Part of a small language model's weights: rotary positions.
MLP neurons of a small language model. Each row is named by its layer, matrix (gate and up: input weights) and neuron, and shows model dimensions 48-239. Each number is 500 + 25 x the weight over its row's rms, rounded and kept within 0 to 999. Numbers have three digits each. A neuron's up and down rows have the sign that makes its largest values positive.
After each neuron's rows, "fires after" lists the tokens most often just before its 100 highest values on Wikipedia text that the model never trained on. A number after a token or word is its count.

L2.gate1041:509498465495500474512520520478545520519513491466512520508490500523498449470530508464523472481478519532482461491510519502484448487490440532487525489505530478492541547521444508511489481465513501482542514500554490515527533499489507482503518544480519517508483438520544513468493511543547519524493474476497517507482495526516479524498526538564452503468541508515519468503529523508458511506548483474458468529498457534506486517469510517527494479477542463470515490443539501466522498534507508533480466516489475467475484512510532570505482515487517528498541466513503511533498503511512512528
L2.up1041:489525490469476488518509489489529501510484501501517502521514508483496506462500494518455490451491501536497473501547499458502465486508472559511497469529547456485498514518442481546477492499519505499512509491546457449482517497462504514439472514488522526503458490475476489438494508486517497538476483466505481463506529500487465512478469526512496535508527522492530525495506493537505511499495505488461503467526507553510515485511485486488463487464514496480474471472533531479543510493473513484477474461504434482498496474520531523489513459504509513483508489517506509546507493521491538469
fires after: ". " 28, "of " 10, "in " 8, "\n\n" 5, "at " 4, ", " 4

L7.gate418:524488546452514524515535520479485501479481514489513454498522523541549496523508482503497510515505537515497468488497491510529450497538497502521497500515500533524489459469471508458523533453527489466500497502508563482458554498484521510478500501490502534486471522533472496526528548477484475517552506470481501510511487448455525475523482520484438472528497534497478476473510481510496527473533491482539512490505476478456523507544511497518501517449507492451538539533513513471475451491518474492514506512507575492494478485472531538505482489503496506552491476566461540474493473500475484530
L7.up418:540525520486510480435503500481485514459499495451446501509529465435507483516503532508551523474530473491439542531508489477505471555478573505517542504475465493518486518458501450505527537475510475518496522523507487490506490499491479466511501489516473527472508522503501511470510466478457458519533517527496520538488482475493478449472506497492479498534487475503504496463525446511475502518513507474477503507498481541481505526487505512468506504486467531460506519526515490479490506510487456509512558520497493476475485500502509456533453494494498483486474501545445508464532503470501518513
fires after: "| " 85, "N" 4

L5.gate695:461483505459499475546509456497468544454495494450485515487483485518544491502501507495500550490513520533496465470490503511510473506535490496492501525510468475505515545508511474520535499530453510493524501485554493480534465513477520508468527528495513465473503445495497497499489494525513512514544472504531470477482530492457475529513527488500487527528513520519518529470491491528516516469491487495547510548510534507518480478513507528519512477442506548514482529505495469478499500506508505497521457502510522490514492456524506537552513473521538484528514491533517496519506494513526511460
L5.up695:499524470493491533529498491493482481509504500496481512481453505493529497494528472505504542522523517498461482489444515524516472458498475493507507517526507513517486579501522494512515460507479470487552479465521512470546484495471462509447524480444548491520541525462475531438511517518508527514533478494455509506486506534522469486493529528544508497518517502520518486488548502510522522468493495504510503517497481502499501507455530523504502488501500507492492549478498454500480465511481508501490487446534505538604523510476500508509492502479513498485511501535514507513481508511515501448
fires after: ". " 30, "in " 9, "of " 8, ", " 6, "during " 5

L7.gate138:496528531503449492479492502468499500495539503490479499499520460538507495427491480520511485498525496498516476538498505505512541471493526502525537521501488513513502479499475492512465484477464490514506497508521493445581520544474516488521492493492529475492466492466550490527500521463516508535488479523495476513496530465482508474471510503509527517483494512502527502514496488476484476481487519507516511551537501515502481500502493479493437466486521471470481536489501472501499468504466489492457527495493509527507498505508506513471453499541495509518479518456493466458526509487536486454
L7.up138:542552516481486461460507527535510506495502513545494479473511487522492521505504480508513498468489441527487478500515490511536509480526506446499479511449505505475468528515470501526439535487445477476498493482523511551545468517517489504467522504525536541521483503534522499518482559505499501492545519508495480444511518527472516512458490498510510481478496501480472501500501472460507513524493486492502514462506526523520500504531504525499437548555526473458410487482492450536459522498493494491555496494509410520531514508476523495486525513527514462468529501517517501503524504499505471487
fires after: ", " 61, ". " 9, "\n\n" 7

L2.gate783:516522526512490479523443502512492514454503498503502483480487475490498466490497475510471491523514502493492498491522490502520462531465499488529493456491528494487520531519485504487502485537590464461501513485488499513504470476493531492494512480495502451479485492496529545524493450514519484534499490530496524479464508483495519471533471550526526472480507551505476485471475464554494493459506458503483513473543497539548468548518488496488512487490501540492533543509486503513494498555499476534506489505495517499495473482541515497496496501494499469494479497539491529466519467506489496539
L2.up783:512509478548508503481435485514496486457526499482487505472518466472500463479448509489518479500562485504497501477527505503495461504498485496534524477527515522500506491511497515510487498528510441449521495491479530491489538495483523536551499513491471496490489484529499500466472513521506506522533473524453545514446489445526477490459477538532545527446486529537458521528485431519519502477512546508471496490513498533520498526510452526523476476526509500500520473510490480504482506518498444486520524476478538495472504502538525504495486484468534481471515499525516507496511500480499500511
fires after: ". " 61, ", " 12, ") " 4

L7.gate102:522513509501473481519504496502497502522491481529503486488471493500481506492491490463482520541492525539477490549493484490501471538490466500466516492463518511517515521516522561492502497518531502467486503535510516444505467470503518502518479483482528483458526470480497513498538455501497458557523481491506509501490508503437550506452555462503512523482487461511512530500561423497494538563497509463504451512519520525545495529510495518489550531530490517509492503511467509497499504530495532532467473524485507548529481524469496509495508472521517501537482509527500509502494428531517512493
L7.up102:461485514517556452465467501489482520495525500482522475523485466511528487467523503528484468490526480527540489522507528480510497504508446529475456536503545504485523485497561540495517503533520527486515495506437466491509530539509509496492506474511539462492508451505496492503480509487505507519506425496527512510458514477474490499476482496520533486519434492535499488547477456530490511453475489513545510486497485509513488508498460502500503487479444475466489482490512468525528463511441508538493520544512491481515457513488435481524481544474503524482476527493470495461480493523520507484
fires after: ". " 29, "\n\n" 27, "\n" 4, "Loss " 4, "on " 4

L2.gate1093:495513523488511500477514510481472511510505494502488486503476482520495515533473543493469529460499508491461521475558475546522520465474508473480498520529509505474516495532482522506509512505474461493493535533538528471512494504469466482499490529536513531465533473516536483512546477553491499498516514515497475507501521521496529498485474525551502491517521460447519526542521505492491486504488503474483454495498551493477496509492517516511473528492563506498464498506527514463470484510520507456465515492462478489472478500459497516565505533493466496540527511514494514484532487528524492527
L2.up1093:492526513469456480467525514517515470526470515501475509474488542554510489475565502461466510505517534519498542477513482481520518494501516506478499487539507519529482508477542465532525466491543514468532501524496489475528505470477533525479509512533491509480507519547516460519508481532504482493487478514515541515522482539513506517518473490497493520477493528532473507510511548522499496507488515500521517472478517482494484505545468499524460501476519492516515493509518481495489463504513492493510488491514478469528478463425507524524505527497477526562517529531502512527479512507500484500
fires after: "\n\n" 72, "|" 5

L9.gate936:497486474482480500513494520544504541503488464465484498466430547480522442513500500504506551534524511521491513501483481529542543437449521498549504513480480497489499541521515557538500539505530515499504497484515482508511464491532476461469501494504544522514498525506496503483510537517466438500504499445439556499495455542496486502517492516533549503512507532499508529482501501516521517477476481502468540490494495528475517492496445510519498476484500522512513506490499465521503514489449470492499557483506507485520501519511511553543489546496493479491485477522536457502520456505465468512
L9.up936:494501478526524485460539487485496473472465491522461492465510494478503447489527477511513490516439474528495476552477534478521561481556468592500529460507510522487530518466529467531548532508472510468498514516526552500486502475490491560497508550505543505498490460474522489506499526521551514501500508508502509519496491453535460508458484531494535435477539484536478478505479473491497476506505512533444516527465528486498495480495479479537495513479508527478530510490482471476461483513480506506508480518518507517511513512511504522538464458497505504494496493494550495503517512472514520467
fires after: "was " 29, "were " 7, "been " 6, "is " 6, "took " 5, "be " 4

L13.gate639:471528486492511482493496468484525524502517458525493554470501531505504517482528517471505468522482495491473515529530495498516499503498554480563489517503487502480443471529471492510480524517503496523499510512525501478508478491477512508468510449510509529510493455530512506481494494551500502485489515489515508520515435561462511489507494533503494476524535493484506495460468498540486440511469483525481442480517481517477498489454494499485455577480478545501528482511492532514489470462500451466481486536466470483505509497489506525445462508486494526515479497535460488491521478511472554480
L13.up639:505525516494518507478490534555515504492452496516482543492489474481500480507550507519486507524499453555527521477505496517545496510497489528486513445508444528457479453495472526510474532495533474483486523558499501476543527511527509503466485477470553534518475495526515531513515516473488540471503509539498536497483486487466476520456497453531525461497510527519537528485489496504518497474503501533490483501496481482454518508523453523471493488504463502551454497486485445499451483471464502546520517500532479558484540536539501452502505509516471480500503440449503542494485491466493495546
fires after: "as " 19, "is " 9, "was " 9, "Fran" 7, "As " 6

L7.gate1119:519499523472552526508489510510505519581508505477525490499473520497538528531493508455508534531486500496501542484463475471507506535535499521528472477468489510509521508495513547493484516505517477516502503497479535541488480537491464508505530500537576517455434442511534452501490517498498554528492494498483463449507516483512517516484541503464480482499503454494481493498485474504535495509487502515506420499497475519480497519524524475517519523497500542484521480526500515504493522479514521507468472488525478500496496501470504496524509545507486469537513449526473503475475534473455508496
L7.up1119:505523513477489499459506486491535534550505486458454524458517536479492478525486487509479543472505497549508500476519506467493524512496506499515529489511493459554487519460500466537459469487528518542504529508488529491535493480523483515504526534489525519455511503511488487524451506510530501462480475495489452514518504480491496474456515500453456489492506489448535542530529514532491496512520518517484524509503524515506551499517522495507511483534463507446508450509499497514483498481487516498493471496556524511505459515511527464480487499526496479476544512493472485475520493471471485518
fires after: "| " 35, "." 17, "; " 12, "(" 10

L2.gate1100:493523489504443531469511522501474502520496554482496487525496540488504493508489497512457485460509450482494466474498487533496482532507505497492561538514533530513476513506484475485564475473533507519488516543503495466527534522496442468509529520525539493526493512503474537488518502499536499495447514477480512483541486487479486527504504495503481485493522490520492491508498480513488568481523456513493505525498477500500530492486528487549484453497484518523519505474507489511452506490494534536527466516518473476525457522435489521557474485487524499504497507522499531480537512502487543514
L2.up1100:531514505501453514524505495462535500474510491473496462480473470490518481485470482524481530505514486464524466509501506505489494520495526499487472487532468457556487465529444515530506503527492500487467507525526452499555486537532487505521520509463519502500462511544486487546534487469493455483478522498493506512455525479484510460504553499474480506510518550471497517497493555539480533473493467473488517468520519515510486524490504478489513512468450469463518499465533472514478481512482513504527472510491485486510493494487501512510510480462505478491477481550486511511518516513504495490
fires after: ". " 77, "\n\n" 4

L2.gate529:519552512468492539505498492520488483534510472490463472503493460522500541493465441453509500515508496497474468511477522507523538475481462483433492544501474491506458503506502483501519490482487519513517490551507449513498503484488470482467503510567458509502497517510514547517489505477548494541523496527509452490497498517527500502481508469510544526483503487494529496538527487464508539477504539524519507505492509524539460492516539491528514552492520464503529495464491480522503461473518523515475515516510486499559492490472522524481480496498512476477478461487540463462509524553501466505
L2.up529:526549501482507514488537498512511511499482529482517453479491474495500477440491546473505498531458462474505534487512510471498519490477500501500495494508462512525525530502516489507519469509493482506528495513502464515497493467511498484501452508523510512529467471481512555502532478511545540465501462454502541462483509525484526543506507480504448543487486510526508453498476491462490519501472485511545493495528524507509492488497463551523454523501504505520541489521498490492474502527513530521504501489483493519487488453473507505470484545471484526492517455491498493533526515475470536481
fires after: "\n\n" 62, ". " 10

L2.gate278:473508453497440491528526495503516480544514549530509473463451463490502532487485533483488508499487502429512509549488549507489520536523523436490468475498543493507500525531488494530540516504532520515521536479476511449542483464501535525485465489498507480491438480492494516509475487487539507503485486523514517480470493475497494519501504531563477506526497529488494539452473493521509531542481470453481483468541512506504497509501515488538466494484537514476467501503553510488533516494508466511503525438518485494471485468493496504509529499489492510512462510491459482506473474506489437490
L2.up278:500514474494471487526504523478518470508451491487469500507501483469511462480494484476517535475492565484527472463497492482563513514507482480476513450458500479493523506500466539537516527492515479507504521520483496475539494467540526503512472482468511524534521486560508540457510536471544495564486492499527492489524474521497487526517527508546514546493491518492500461468485495549492525488527504526470477561501514483499484502464477510464499520496520500485493455502489484526516418504526498526493522466469500503540464475502499521466488507445517518467510468502514494505484542535515526513
fires after: ". " 83, ", " 7, "\n\n" 4, "). " 4

L2.gate1017:503543529499513502507510500529483534520490458507475521548505482491491533425536482491449502487480497490487532518468523511485512507490521448498500487492508507540479483484469516510533446495504496508524535474523471503500463516491479507492522531554504511508526506467475506503536495524508504511538494538520518454435468514532524470514489502460468508500485509503503513527480544453467475501468489503509472503474506506532444502517509545465470515550481498511537458519483526551534517467545525515534507498526505485547514505509517523538495473471485472488535475484520484520484456535515498491
L2.up1017:511484527525512460499447518518483567459481509502468482516457515516516494498484454507504488509465494456512504501467510505516526507505515493500485491479481517499528495494512532465523491486484508515482586501479492475477526505449448540507510481455524534493492477488477481478496488540490549472521492507501503506462471483512526513526521528468487508499502471489506486526520555493510464495481530500490473520467491519527496466480515501550520435485505489490510503510445482518507525499515511525488497493512476495505481465485473464492499491496493497461432462487535493501470461542474494479
fires after: "\n\n" 71, "." 4

L2.gate219:459513513481515522521525519512525492494470495519477476505496480490494477488496514469484534505501529473501477482482466486523476505465468490500491477485537526462488513505490514499517515482483468502477505506517520518443513532498507507412517472485530467528485464511507455494483543538528487481476515497532520494507473470488497525553512472514538486489483491511525507503514536500529524516518507488484466524499490497496521502441466487535493521512520496521483501472458497494545503491483443546497497473486508500521470484517488461524482501495485483517462534499464467507509513547499486488
L2.up219:530526517502507475446471491511512479507532501475512475523490456504505497464544538495520526482506500447479474513514497486513499479502508566523520469507488540539545486514488522483519488518493498500518500455535479523510476494502524490459526501487492509514480452514515530470480492510488450539535500510529464502506533465525460543469490521476499503488538495490460469535496502507540496535496499481496489486532511517512503509492500513503465511489525492520534468504519494452511505478538475524476527517432479515494518500475544476504490487526474513517519514507539500547496482508497524488
fires after: ". " 36, "\n\n" 21, "\n" 9